{"num_attention_heads": 22, "norm_place": "pre", "positions": "rope", "qk_norm": false, "bias": "none", "init_std_o": 0.0, "learning_rate": 0.000634, "lr_head": 0.00312, "decay_fraction": 0.782, "final_lr_fraction": 0.05, "max_seq_len": 1024, "doc_mask": true, "max_steps": 12007}
MLP neurons of a small language model. Each row is named by its layer, matrix (gate and up: input weights) and neuron, and shows model dimensions 96-351. Each number is 128 + 24 x the weight over its row's rms, rounded and kept within 0 to 255. Numbers have three digits each. A neuron's up and down rows have the sign that makes its largest values positive.
Before each neuron's rows, "fires in" lists the words (lower case) most often at its 100 highest values on Wikipedia text that the model never trained on. A number after a token or word is its count.

fires in: "for" 33, "to" 13, "at" 9, "in" 8, "as" 4
L9.gate2203:122125118148108177080106134103134182103125121139108134146122091106128139145146081147120137158171105161135097134113139141105132114130110128155100150138125110167165134123148172087153127127130154125072152120117111118138125093140096150130126108103126159117135151129131144149117119108145111150147164129145087153144132104146142137104109122145115108114117108128104108107116186120118116114149119077141142116107118077153100140124098090113153109116116113157122099111132135094133094111114154109117129148176111120122155123109104089134151107110113126124164095161136092100114127113114070173124099161153154110126140153108191133130144136082135155166152128130143072187161076154137143130136088108191121098147143140112109128148122146124162131132163122106072086121146097088145097100149111
L9.up2203:069166154146119123112140128151096136098090120152159135144159126137128133122139119148129127150140138170142113161131133136117153091138112109145143150095161095125135132124123136101104091103118114137124120124124122112081154166115139109124139110136136123125152121128114118087104098127124125128135122120131067117133150160085120155086132135126083144115120130128076120129129130115105145114161121126127090141141167085119128144114117126108167149096113130193123111117119126104122155105139155130135123162089139130152150160119092137139097134105129127135165099105150089126078118138146094094108094137079131171128142166106170111165139151113161123123094153137090123143140132139132158140198113128157155121143131122124079104115092150162142128116077111089138088086132087104125127135112117

fires in: "in" 30, "to" 16, "on" 4, "is" 4
L9.gate2102:136097134133124148077139127148146110160141090139095068149151159107092129121162102085108121125114141121132139100113136054145135111113107157108098153153145172171118104130113158135118106110129117089153130117152128122102092160115165115122115151098108134117100119104160076133153118120116138113111136108132157166112136141142134083115153109135100103131164127135136126122135109156159098126140094099126157117110129127146132137140121132118070186135112178127171071132122143118140133114126147077103120101099094160118077110145111130136091088119106111132132097127142133148105118123145115077164179139133147096157107126122170111108137123127115125148109125143139127135147161179144130111101145106123090118067106133108144141164104112140129105106132142090123111169113104098115136095175099
L9.up2102:105121120100155139086122154146115133101118127136103125149153133122143148133174187098133130145114146132104104134125093151143148131168107124122151103134131154138139164118082155108094132114143106105100126123139114142140112133105156113103114149079136153128104121110131125130095115121139149158095091147149139136125130173147106100133134126165122108151131103119131149134151102109126078112115145149133119114131124103139118139082129113127119151122110125133134110089102145143139120122111153111104156150126054106124108136159118124124133143115066118119130094159144106101111102156087116103147145123092138134114153110129192112117118129121145128156173097145122072145048149116114175090112122125150135134097113143121138147122068115150159101113163106071081154129119093096138119111135091

fires in: "of" 25, "for" 13, "after" 11, "before" 6, "during" 4, "in" 4
L9.gate2198:168130108164142128129129114111089145085151148138122093110112156124151110102148104111138153093134145125106111110127099094118125089133126125122120157128164148117171138103107131160142122119131125144122163141130076154094111163138090122121147126168145131120137143155126105142165120138145073133148141126128151128122086132089161074124137110111130150124086116135157107182115141128141104113145102124124131112145143134128124090105117094166133106124129097087145175087120143074145154107119130118132106095172144113130110170132098130119161149162124115195126124140134100142126077142101113159093085104160159088121126123138154141156142116095112113131125123155110169170152157158150123120112142129132134109134120104120108138140124150094149132130150108112112106108115136098143138147153115
L9.up2198:104135124145117133138112151124123138154122133117132092141054157161121141161106139123131117136158114140156123133154122112132139136108128128115188089158130145115147119147122185146125108150132128132103100123143096152155101120095076141161113078096140085137141159138127175154186123176127139166187134133129125109123119134119148158157105132112128118122119148164128122088087138117105166148169140111102123131119126107092132109070120142106106118103104095141172131152125111114117160129142100133131174121101143142103171119112118112101144112145089121125122140111098095121122117158136136078146094164152086113118160146134143139160122173123140112156149097167113077124145121118108115135141116109118092137115137131112134127126140141143112085101098150147099195119113160102164142106110122

fires in: "is" 54, "was" 16, "are" 15
L11.gate1543:106159104162107147086103124131124138113108143079138127096161093110161112164133108114099121127183107079065105119144095163122109122158172129163131125146154113131124139112137129127091141093133128093130135123137155145132089103108134096120116145131115129140100112105157079131133184138127140122106125119151153119110141154100150117116111101132175151131071131163114164110115122108094124137128127113146131105145140103112141103118096096126127109143081092139154146134166125144143097124140139112118103132115076104112120104182098108110134097150094091134119132156138106169122121130107127092144099145157104101123117181132132111138112090178134181109138096115128156148137130099115145133127148135162135152109129116078137129109119149133134146105128126107142137131146123114147104095119137
L11.up1543:129124104130142163189148110148102101153185099082108128120118114112108156117131118140141155150120115137105114132113136122091149113097127129105107125057149162094137156168096114088100173131139132147145137131109103107116150117134110144139090118146119108161162151069130102122123110152146118113116134186098168153158119179126135108084159108140158156179089119144114158114106110175137105137173166126128106131130134089132154112112114051142155187177140113123122083112127114090145142083134102066138089129142165109109087096145112180132157109165208100137134149159108118173106144148154134120101132169135114113114104131139157166086134151126112161136103113127091133149192096136132151129134140122121146097148115077090127134117154138109131139136110098123119128087109102149102112127117115

fires in: "is" 32, "was" 11, "to" 11, "also" 5, "will" 4, "are" 4
L11.gate534:092165101127144151133134098164177105160169124146124180115128138089092154157165156137110099158123133087107115107138101087162117124148106098112126097120076139120105101156128074129120144130132104093127109133133167118154104142137120155115142123128107141086128076148142065113078117096156119111119106088159091179167100131134129201096118133155139177161107138112137140128178106127147157140176098090118134120122124121139163120081105139102130142128100113134123153136110132107148120073128109100113126172123140145113161169131106103102134088145117121133146162137125090173141098114070109140164095154107125156110103127153087139106122156154140118133174135162094140121121152138131126138142094114227121135127123095119147141119161120109134112131190145101086105086149161114147120133138133
L11.up534:142163129141138159143127099132149125125185120148178122119112133151116132087116132144127118157134096165170154121122099156167155139134128143122089146122120107157115106154134077093124158164164149092154088119118119110122155125099075126136126129146119098126150148110129125137111154116119114148111118090099101130103132160077134096163129123168118124121131118124148156116106135103149123135140139159127161123155130096131121117148123116128109132189080130135117112128109118164149114123138125120156116162133152079111085105162126081111092124121106136086089139120104139127117105101119132138124104111062085114058117134149135190148149148152084172171150112158115136124147120127120132133161113126109153112126126130106135111065111129158144143114153142135145128101138149122157135098113122

fires in: "in" 30, "with" 27, "of" 10, "to" 8, "on" 7
L9.gate682:086121158110143133109121113110137104124116118102082128100172106130147123125132111176120112157101081134113121144099163139112128133112136143113099127072122131125150142123136137134157145095143103117155115126124123127170142139108079109133152159133149141113118102088079128150135118159152110160145086163159128100116113146118111102097139106145110145116092079162158069097148094118126107126099110117141131124157140126118095113116106156095146157084131098153101098112102120085121120129079128139127141116112123080134146119131131131110103116100118113104135112167138147139085102120109169096177141107128116099126156181093112076167129151094147129095139155152137121156119144091136152149181149109165138143115110096121081110171119140124156108109139128116143118110101122151163135115100109
L9.up682:109126104101113138167128125137125157103128170116122145141106127107192143127117090100110127179175159127153122126108172110130145115131123137132107116118108144102140167131124156104118165074140149112153130141135147134124130145115119123186141150127127133171158096143162150106117094150098109146095132118118158162176127109092127148156148138135150114111130132085117120138128079118144090112184108089159179142163122123109099105107100133128103116171102116148123119143125162100103176089116151131098102157101098177131114109115095151125121141123109072140158118179165140110121107120105143069139099125131115129158140122127125122090157122122148138133162104146134113108111135133154143124167177120117103121103108094080127164156134118140099176144128126150109126097108150152125139132141140

fires in: "a" 56, "the" 13, "equilibrium" 4
L9.gate858:132107116062123117121138110104123141167077164120118144104092171155162120142140129139182096078111164140116090103104135160095140123125163118129134114144137097111178154125117118103122141114053113115137086120134128098165132109094151147106107128131126118101096070122128150166141142148149100130133150092133082110082139107135086115107133146132077145149107137122110101120151123095140096139146115120115142165124108171127145147146120108143138094109146117088109164118122113178147163122168112119100155145085138121132092126113152134144102089138182159143132143191125132178100132129187112124132161091172091095143130154135128123117140089108082124162071099158131157116135101125132113144133160116141128174136134105140139140152173128138129111098102147126120110118146149126175126137135117
L9.up858:140122149150138139107134116154154119133142118132123128090135100115131113118109118158127130142097101115139166159117141114117139100080160130069154116111163136173148195143156151141131090087165167159134121111110108110118115135100174169099169103124136130129113113113113119108125124111108134143119133163171139124136103109152132064143157130139153116159135086096136188120155174144151183178152139154129119108162165162139128162131149157118107107125149122079104145119100128131105141121155150135156145103096135154163108118155119103106162129145148123121128148135140096098107137142147185141102164111138154137130135130130188157122116137117079105116107111112126110108158132124142071139162133146160175115147114128112143115114159154133169139182098120103121122105127104139123116148128128

fires in: "as" 29, "it" 10, "became" 7, "is" 6, "be" 5, "become" 5
L9.gate844:126122118083124125165148134154148152152137145077128148121156056122127139140160096119072113126145121107123146135135104142115102128155135148144111118151158109098109105141121157139103108116110106138097138148110083162142147108156145094165134169125111146172155148104120133120139150122140094153115124135156113145137138139134097103114109149127088185139090142163122120108155089153146144151108160175159128125134156130114156110146134137156162136143117108128115110143121100139140067125120110118141077127095141134135142083139144130130161102141113129123105158137115121144097109140153116081145104136136152140150140138122114110108144110154150138092134093101139141117117095113165130118125118112142078140117109092122145127096137152143129103151137117090101142122127150139146104141118127
L9.up844:090134134130121104120142164163186115113144138078126121109124135116150127115154089105095120115142162122118130167104107093145142121126125135161160120115135099155145126130104119133118119126137191175146171151128071117105140124077145149151112124103190155104177165149114122122128105133111158152151126137139131121101112170100152153144109183114132146148142129128105155121073145129139086118105146101141142092126127165153144148151118113143160126135117166114117109128156109084120104115125148106069101100148127113145132119132108131119138127146169119113142108156111162137137129118133137134134147102123131146150113147081118146133152143110113093112152084117110124133154140119119102125133123144138108108081126124090152106138120137130133102095148146104119141169143068147166123182143110

fires in: "by" 60, "following" 10, "of" 5, "that" 4, "the" 4
L9.gate1774:075142091140128132117118137124082110144103113072123151134132148118094085127120103133128142131155138159110128108176124144167123112156153121126093129113147146120125144131115160135138116134143156151148180161116117112079153142145145155108127114131149138160153172138150130094156117143137174100134136145129104142147131134131111089105101110109078116080090137122139171141102129108129133108104127096110135108153110115179145119141120143094157129096120144105122130126118140166157138104163098106166120143187081158114143111156163129128101123167144172173139146100117082190126111166136115146141138116160135132111154100118125117141119137133128121147121098111141126155116107139133147125112105142126121120148096144155100112115128121111188176101128145132119150159133125157113137149095152
L9.up1774:144127131125126114121138101108111103125124132095147136148110092145148161086138162138106152106135188145130156129122127114134175095117162137107161138122130170115127133121120127110124085146122208169086174160086148173085139145117088146128151147104150129084122158139105099110095120139127128140108143145139126124137088139153118099156117095118118108149089124134107127137098143153124111115119141123143129087098093113122133097109110122100133174146137064110132150123154149135120146107120088132117107174146093112091139096183173135148141117105140139126147116114119139100130126119102156095104105099160163143151079094135107161148143105123148121150124126103162153126119102148129192145180122161150114139122112111112135097143155125080125132170158084142106178114191130156114146144130119

fires in: "at" 87, "the" 8
L11.gate541:127111114123123178134060101135071145117105098171114140148132116157098125156126111128135125114145145132141117136119152138082164156119183148145167115150150145133137139095119134143139132112123099139135122154096139114139114139145143160066116143074104143089168084118147159095136151134145135117126114127071173116134130132123113114105130115081091096123101122148110148145121139095149128128128113134100142099129121112126084103167097084153124157114121156111153133142146131099153142148135148153113126152095133127164158124143153165056133140139147144132127143149127111118138160141111146141125122163122113102111094117108103191097122121173157160125138113134150133144084122116121120137105128141167124149128100140137130105120122141099136125127121131100130132138123129143133153106152104
L11.up541:151083078141131109105110149136092131155114082147172121107110101119088128083170134168102129126131159143117117132165140118123123116122128073135143098123138119144124123128127134186116125127143166064078127129168106094100079117092104134136115136143142087113166141132079115130111114117136075128150159130150178102155074132129132100134167142131141111145136124127142132105139138117123081122142111124127106056142124108167124136106103141165115142119131127123150144103139101113132102105075143086088100140138124158178115099125141151129138084205176101122098136160136080133139120117069122125114159201117119116112168137180125142146117094109126116115126144133140137120121157132120122160125097151134113145194127135152109160084136119120125118135142113151129143152122098124135097149144139

fires in: "the" 97
L11.gate1391:138160140142137098112116086119160119149119179135110151177171138122095143128131093151091139166090162091132144136158071132118119103112132121164129122085172120114112107112105142184111098121140157166121165158128149113169128124132151116126141144107143171106139136108156102126122175119125132142131154105125127159122133149146123122151077167143146118158108105119112133113094125147115128126121122137154149111148114104160095103119093104107087146146148143091145141092121168134105135133139139177145121131105116152136104132132138116079128072093150108135137095138138091142158145102118171108131145150098117143121099162096096129104154118120083111115139149107158121131107097131095132153115095137133143110141128155138167152115131159113103189105129098112174127142145134188151113099141136
L11.up1391:126075161187123112126142176116135087141126149139125134137122112123127139128111151201121144134148175085112151126114170131125080154117094125157107128133123128135134087132162100173122119111113143132150128148125147161112112111140091109088125139098113145153120114155144145092136120135143144112137144116098079132074116147136142133121127158100146150141127120122119166150107094129122093072120157118090115114140085135127117098143136182112100136130139149156144142094167112144113150158084155137089138119132139142142163111124130105152091104137135148134128103138154108157137135113085078146158155146106119182150074148111185121086167112111160129161105116128112172114126172133080172134103151139096102093108117134132116109082151142141113121115111107130166080099150133160127152119179134

fires in: "the" 57, "became" 9, "of" 8, "s" 4
L11.gate845:114137144113109137131088128151113098115107109098171109149153127139107106145131116153117155145161126096107122092111131126148098115137093147103115117108168132138145132148100124143121130159131099077130139093100110135122159140152180117119119136163089084138130144128129110169154125116135075083085121139124118134152135147146128135100118106095112158129082116152108140160105121095151136101143096143109115149092129161182126113156143112136174095159170140110104149117098165153128107124105131171078127160102165154130098087109149129116123097132111134129172123117082146094149112147149110069163131117157104108149124132157162148087132121088140123132121129118096154131131142150092123160119103158156110131129126125108128130126135119123134110118101109113148088136104109142111146122146093
L11.up845:099177128141133133144121159168164119142105151117179150135077103122108123067136135172137108127081143091163129103131095157123128106131101090114101103082136117119152169089133110148126123115139127107134116112065139139104150118125114123123123154165115124133127165132139130119142157158123098135110131131112134120083085143141147107071191164140084122119094082137108164098148145134170138127141117133109159108123136113101099134168133164158088109133163158133173148081124126121101110129131121098115126091096089137159147078169142147139139102122110105116134137116138146132157134086162136094170123125108079151125148128110085120126102093078136092096126139087116106137096103148123146118123132118123157118061131145134148120106092144096148136107133071110127111121105099121128083101108110

fires in: "at" 30, "of" 14, "under" 9, "during" 9, "to" 7, "within" 5
L11.gate1627:126097069149113117144129148122113107134102134106149134129156127103125147123127112135155113110122102102139112145160125114100147116150142126096129141174108121109126138113075121145124118123149104126132198113118109142107145124114103149119150122179126149134126087133116111136152112101116147086115101137097157139131164133085146098177175106155122107183105132122107169151128139087141107137151122106109156109063131128116113078119134132125133133056154075112152115125097146086140116179109107143131145136143087102135104148090120095133106138115117143103157177098097140144102127139131132114107071136114136155133139187124188123140088170148177101130132142143108106174139153133115154179135140201122143119115122111134098126132110104158139104139116085144102133093169153130111117122130126
L11.up1627:108073099143147137117119095124147129159103116140150155121124128180119130090103151103118142108078124119136122114159096127113125165165127132049175199123097121164166104107135137206118122142173116127116155088095101146088131144104134151145122136116139137121131174136185128153123131130095113128141120110103118131154142135158147139119108126124152170149141089106134116123137120125164125120135113163140144094103133147118100118096134092155153129132157113118116118125126163114098127162167157080155215180122125185118148114137098164144136160131102122146124154167111104134155105106136116160085135120168135122150154100141139119157099128143094118147114128120103106132142153113091166078125131202137178098119161166105154138108134162129113134134136109111125117113150123145144120130103144

fires in: "of" 23, "in" 17, "to" 10, "for" 10, "at" 9, "from" 7
L9.gate563:095150131147162111119133129161156107127113123118119137148138121115107167174136124142151101120093128114127119144154109136111108136166105163149142130162123157117125130137118129111122097101150162141122145154131141127086121118118171084115162091131154112119128098167110128113125133111120106137113123145142114122168104104102107133133186095154094128122103110137132097134097139114107153155128158103141101170158126101150174122131113143108103125110129137107089111142138158114124137108126156100138104115104100143123129125119141120136139128147125104153125122122176128113124141108117124117182165110112147130126164095126132143151139151129160124075142082104116156122117131133146113130125103138101131127117114092152146124133123151106159174138108117170124115122110143086103135080147151
L9.up563:105159132098137133111142157165173105089168143134125114149166143161126138086130147163086170120130186115113132101146116120090127156170107155138164137122111130133140099133170166136126127087112132143141061114097159147116131094088124111185101100130181140104096159175095115097100169137123113145144100101105150096136113149151099152066180075128100090139118108093071153104161135145129104162140128137145141131137138102142140135140121156115153084118137131134092092135132128110128145123117141104191127143174135159125131149135135165115165108098111089123141155123159145129105137128116095126111152134129125127122130156161143082152110123126107136117124119154073140091112138151130147051083125126114144144130112121145171125135125131110151154118166160132128105116136096134156123110141115

fires in: "a" 71, "ahrar" 4
L9.gate2326:145111116134103148116224063123170118135155132088154153149144195143116116135111106173091139175108152101107072163113071123098125131136138146088062121119110106082168165130112149162139141118128138179113178108147110145117118116122191098116137128085131130124153095118105124165199147166136088178122127101126136184110113115160085115112102175114071130141115158119114134115138147144142119129115147150117125215125123155159143125145178151132122118130152168094100111160114141118164126112159131130097119126149129111119101099101125103086123136122126185156127119163133110132118111131148120135098100137128116095088141168142120138179148130123077135114118097075140114149133129134095095151126124120139105159169162132143119119121119113118121120083131114127118127098119151158078121146125134
L9.up2326:152185076101180147108125133149149169171106142160116106135124138138124116136171110131104099109091169179129122109077115180168144117093150136142148135139195121154125140124125148104122118098110182176117139162153172123100166138129102161067101137131087101172132106123113101150091140125121170117134120104123144115137143180151151107148128086111135159132118133109122188153114139126120125111123153151169130137156141122109096177077096112110122131127131154121114115104130115152097108103206086113117136130153134106135145127108105140151117131119105155120076107129110154112144138135147142107114142109158134176157138152152146109112136137148132142129137129136116117161185145103133126154118113128176099131130089113131144135149116126152101114158105134095127108121167161125104094126111081

fires in: "he" 16, "also" 16, "it" 10, "they" 6, "she" 5
L9.gate1631:068111123124134162129150107149129103113134092116148130115142112145126144159143137096061088141128123150097113138127128171145185124110171110157136101098148094145141160126141077167150109136138133156112129137109134137119142088130141116149117165153174133127161137141146127101124121146121112138100137141078170099112126161148137122130094114162124195152122139195126147128130123141131157095114105109105139134158146105089120107134141110195105155138143125140140099100108142091116115133144134125140115090112121192142118111076135141092112171090122152117154096136123154104111131102128125112112169141094112086096104135108133128081149109090139153158080106083114121150091128105132146142133130152115155084087161088139133100136118146109133130092125152094114129115153131084124145165131147
L9.up1631:154148114105109118151140100138117089128094150107101127145133125106116128105094142124134124108143120152118162169112159160138110138108086146149132102132142083131108107142142155151145138112129097140132133086099122084113129132186147140141097088105088117095132121139108107108119133156095092133097113106076103115133125122135078136132123080120147102138116135117126095163130080076126124110118127165116137156144115144123144132122115149144114125089106074124106139163138077146097135118125150089135172130192104126138157124111143138124106129109103180122122129124153126104132118074123114159114104088092068132139087132150179127149137127116080130162149057091099073109132102118064135152160146189105135170088131108114146165112150108142121116129099121109100130118133111113110126128148146

fires in: "to" 22, "it" 17, "may" 13, "would" 9, "the" 7, "could" 5
L11.gate2314:157125103151107119087140103104096076142140147141177124131116124112113120114145120125108129105117089125144096108195122191113133159084128120159169141111165186139130163142089078123150125098169128152156119145119129117154121145127109145163137127108126091119157166127141146100130151087120125149117158128142172156138120105080087086140077148109145106116129130126153109135159194088121150102143129114110159119165094109096078116115135109132117138124092154164118121115148149116130130139140124135103132106139145149155119185138099133106134143202138124109132109150120123159140128129142105137141128151060165107127121162134108167124126150144176116132134140111160100164138151106142157124169147182128120101114171129167160109161142131120142122092191148138113142127176124173145117100101102
L11.up2314:113128095145130141069099074144144107137116098139115117140141152098099098100121103106080123152122124137142116164113110096111166157091134140135159092166141095136096121143079130110159123132130137107127158126133142155126122143127112135118134105142122097094121137146121164113091158149176116119128150178083158147119130104134088109154135140157116115085085106135158070168164113102122106108122146068122157124133120129106120147129099108113065138117123137120135145122157122119111136122095119111114111083143141122134139098143112123163149127090109117155115127138183128153078102109096113133152145106144115122126105149102153073138121097143154128160130098169109101133108099127139093138129141135134153129090107155113126182093114151128120110105124140153130139143150123150131138107123144

fires in: "at" 22, "in" 15, "under" 6, "after" 5, "on" 4
L9.gate2054:123125147105185170099120159115152132174119111062091102110142121104101141150143103159143142122119123114159109167087126149114106115146109100128161133128139081124104150115126113090129095079102125126088157162100112119094107092113106109119127150125123125163121122167148132140148136129105098153148145104108092089130104141113139070114121119140112137143144124120140091105097134118167111111072129131104113112089109130129132095111103150138113145125126158144156142124144173147163146097116093131092127096130146099141099127090122095142169128111136101095149141104133145125121095115099115110120111096120154150145129146111136133121147120087116114143134093162143127120119180100141085100200132107125127118151142162140116104134126185139141119134176106106117144097138116106107138097096132
L9.up2054:112140102162108122129103098155166121123121120098150136140118109117118136126157115150138110142112130135100107139098151159072133143145090144114163123121147123119108144096133133116127140122131155111139106161133143111100116135116120152150100116080131133136101085097152115101129126111112158128143125128170112115146113131161115116122131103115120157121131140088131137108120124101114118142098109062092153103131105121118133114122090120106096076109169184153112086127098170120144165136141135130118124127111123084149135103141146137086091117108132129140112108114142107147117138093186221136147138133150139171123114144144149111091144159114132122150084137141127120108121119096166147109159103090105134129109123128142108153115095136143106145116188096126136125120141181154140089123164162

fires in: "of" 45, "to" 13
L9.gate872:102141110104132124134103134097127151132122134097118159110154134151120152131126128133153103133107135142122081177133116135085130113157129145097138102150139138141121113137157122130116114121110126086126173107130079110113106116144137159144122098129162162138091125121100117141140113112115132112138149128158098157134112164105169179098161123127146134128127183133140157129111122129114148099174164166122129112136112128148137087107127062130153131078098123099127167119157152116143142149091131106189160119116122128152111094131164133123142132132112136148125169135099110134110126154129102139088113108121178126145125133149113119111120122109146102104126140152152145188125103136126127172128159168139154085115120099084114105141093109111158108138142099081117121129127108152105142138141106
L9.up872:102119142152115144124111116110100114090134118142139137168109160098141118109128099127125166128120150154129159136160094121105113095183111162098109113160119147126127107141142154147128111146121119120155142118114174093113131103139094164140122132095154104126144105126119115067165124140164042167137118110128124145154170161098172157149127179127111127148102145093116165143174103145135146133146103094135091116141129101105138149118118110140149108097170098132145108169149135125130165104146130158174200121107121140124113115135175122133143114167159128139177135173084132118107099147140136146148176113148088110189095128103118129092096108099108121182152143124139144132134111145139136170171088113153160122121118126115149139135123139054153117100129157121136129147129121105093108126129159

fires in: "of" 20, "from" 11, "to" 10, "in" 7, "with" 6, "on" 4
L9.gate611:115208110170160112164164102158150145086134102126110079095133112161179132153123163107117157138156143120119147167137115144092117147114146085154164124142163107162162110078094118162135132076103136155096117087103136120097142130093067109148132139114136135086168123109113104160116109116159137123126110132105152116137182138119111148127124154123128117152092096137134123124134122167121145133140142112070120124128151090082098127135127114134072123143093130095134144115095115105087156133117135113138109120125109120122116163171141107085101134169127120096130169111114178097093141127127177097113154144145118156120142142116124166145164085129150103137161091128112118123099129106135104122139125167129105134126113100122140137133094124123123122137072109093125076098140116140187121125130086
L9.up611:132082144153135144159157146122115134104158107139141164158112106158171130140167109122164118161142164087089113139164148153113116130111126120107119106127166102157131122158035123124120128095124118134177110121093136106133114120130092107150135117143105158095161115134095122107166078132106114114193115134111153143151085125110154128111126167142154154174120111123121099092114077151132148163160138151112106115123119137096101072154147109126162133145113118117132143116112150078138113144176176119127174101145147109148155133134123114114134122118150110139129128117165131157137124102137129120160131073103109121151138164114139139141061128117130142103132150148101109117124068115145102094181095103090118134127111163117100124126122120164130141160115129098114078110129150106155179153137134

fires in: "of" 40, "to" 12, "among" 10
L9.gate1492:085137139156139110144123188142121118091120116140133138137177120105110139174055132170125129110130159112189117126112141164122105139142152063122106153130124195100115140169121121153156115109151147166110103148144130141119141129144156086119139141146143121131150149148122126100154096158113168104127152179096119148152127082152113106140105128147103142119103131120119108103126125099123135118178153114082140152119101091124197095120104122105101129129138137135143115144124142119135123138184129133121145133117119138125131139137103117089146106141154158149143139147127129163129125110092140116101157107081148104143145107163106128085144132139122088153110139183114133111138129101191110102164138105112086150146125146115139145098132096085130137122153129122098092138120170135096120136127136
L9.up1492:137163132146138120100093127118117149084138124182092153146137096145146131122137144118178090128144199150128144124124122154136127123093113136070136104125119106149146121116123083083134146097142138145085101127094110111093143121089108128148128125126113104166109155123135125099139083143156111121108069130111119171101072120128092126100152117129111149128136094161136145162124134169140115112182174143126108124121133124138069102109145146111127127092182142089170124123167165114140108096159084117122121145144101134147166101155116118085153084194103127139114048137171149151127185107094142089093149126097109093111113165117184125114107123122119115125137090171141096123120097146142106128139119114109137104110096150129110161164143102103096180133116120132135095121105117199158095098135129

fires in: "a" 48, "no" 26, "any" 4
L11.gate548:094112126141130133117142116148168115131143149086149119164102154174101097147082138147142123120108121132115052167128139151129145150144091148116076148113130110138176126094175104118106133138130157137142145149161127126103116097122153115113115133111109090139164102141148136177126107111188117144120163091089120118090112146139112127106116148148122087134174150123137150092110132104129117177137147088125132151132122145125126139114115115106128125161132086125133142140113073152120132081112092085137105143154122116127164134117139096185098126134142129135167162143156099127157142172158067149085128144102125158121128165156098109125105104130142135142118112076138114142118139109112104061124107129123104136089141115138134141109119113138131135129168076099140132127123176135119141152176115
L11.up548:134110114161155131084101118102133137210134117154126131137073159152153093127085106105130141131094198070151132119124153151167114143134133178103136103123106162121131087138168122128121173146135154192126133156148120109132124136124133137089114133060114096081105139115085105129115143138112154140159129117133134134142143146082111121172143104097135129117117103150132124118105117156099089137145148123126125163161124110126182160126110081102122140155137102140137127148114106131084127117136104097119080162115092155170155104134114095099137124125156101117129139153121116109136112112147111124125143107126150092122136155157108123103090153151077127112122113094128093117109116144077169101137123098098155128140099135142158098129119099160139083136127114201105115129116143131111100121150162

fires in: "was" 24, "became" 21, "is" 8, "been" 5, "become" 5, "were" 4
L11.gate944:136150130124133149149118089131111139091155129057144155113164118141092117123134126114119182117099127099124095154135103151120137098143164136123145158109112140131129141153143134133095178106132124179151133131169151069109090167167105158093113114132140137121126128129111077180114155138103120147130102150135190105131084141145105147162114147140158147149116143161145136129110104121124112126127128149173141122130090101109119123138123113131123098162127127136116153132170158110147118102116121130105107116106100124136163104159139096166126123140080139116110140139105158117097115133180069083131103157123119076105104155143129126105088099107144123096127111120114123105124104117135113143118104161138105154126142132179140143114129141160142121156119157086150155134146151092152127165137111
L11.up944:159128152159109089119120176100113102078089085139171103104141106133119154104151132144141125150110140115166070078184134129099135149181129123103137131112137128104119167112135148110152135098131182137135127149136154102133099113097091122159143151154161146098143145107132112136143108119104115115076103151111136121153085115138117113096140143110180129124140148119125084101143150169139139096144151136115118148146142146140127113129117129162132126121085154132160133091146123147141127144148083148108119145098175113138138064113119142131138133159132155109112140149068111132142098146151100131115128141135141078111151098150139118108132081133165124132148120124107130171180093113116097107138128098154141153146148120120117107110110124161145088127133134158167110079101088104135114145184116

fires in: "in" 17, "of" 11, "for" 10, "to" 7, "de" 5
L9.gate1028:118122113118141120114082121142128114098098149151124124151144128158133135109106101116131125133081105149156143122139135100151146146134096093098129129130166160152174124080121093120150111110126140109135138138095079114096124119094161126127097139139108164076101134146095127126137175102154162148104145125102119139063093100129126103119138109128125094120084104117127152102140177109086121137133149188139103105131129147142116115162096106124145114121157133109109105129093088119112110096171152113109101143163192123153126174113113135130097125088079132174122128101159138132107130094119100146147131147094176118169086145153163162168180150084146111121096137136090092135129119158091121121079174125095129126141153112115126136141153156109139095154117120119101107115074123138102099160139099
L9.up1028:152087119069162118139095132135133150100128190117130131155169141125092098112095152107155089131119094133153128156105087105079126159096091127110170139087114100136145118097117193143109107106176099121131134156142106152151124129118127109142080132140141150118145087125171122141131118120115184139110110157113134130122112115097171108087141136097167108100131126124112136157095130137107160103129121126133135101129154146147108120135152136149134131123075137143099141122137095134115187135146134126155114135100124138144142130125151123112135157168122120145109106151116117090147139130136120144142132130130128134148113122104099142117145199101145128124149159151102086095107110139130100083130178141122150118125135114108142138136146155151133128098116120150119104161121097145127103164184127

fires in: "after" 14, "while" 12, "with" 10, "as" 10, "at" 7
L9.gate1526:124146146101100172140156151161129153132101130123149119167116121123092151138124111124144152164120168154161158134113100102118132123121127105147144140133100156099139090096104145145109119118161122119129151160112092118127135104090111123102099170118145140101108123147116039115140125101191073106107128133123098159173133138110124087086170090168115139103102157146171100131100113158075095124152105161124130120141137168097172081133110151137092136109146160118138117119125121111106134106150101126126145117134071108143155118153130136122152147150144100093138087126148114126156121135163133147158146154111130151132109148153136095155121103161105112099166126106171120125107144148114124117147204134111085153132103146124135058103125127111112173108132086123146136129101148148185159131127075
L9.up1526:105214107101149102120155150135121179179091088139134101097152088099098126123150136117144125129134130158120143117126144084114106094120132123122140119133130094083086147089124151129108125083123110120160126175167129118077092151117096155141133113148143099113091106146131137107160131141132148065133087114109119134130130133096149084084111089114124170142135121121116139146113128127107109159121131140124113143117113146090113100120104122140129125132141198107135129099119151156131105103105115136101146107088118138128123136113114125117139131121099138141115121115150122140170092127188141165162111089099123162105118102171157126103117106120126094077138126173141103176130115147115133138137132091098140126159086142158144112137104125087073127143075146116108147143141133196147136114127145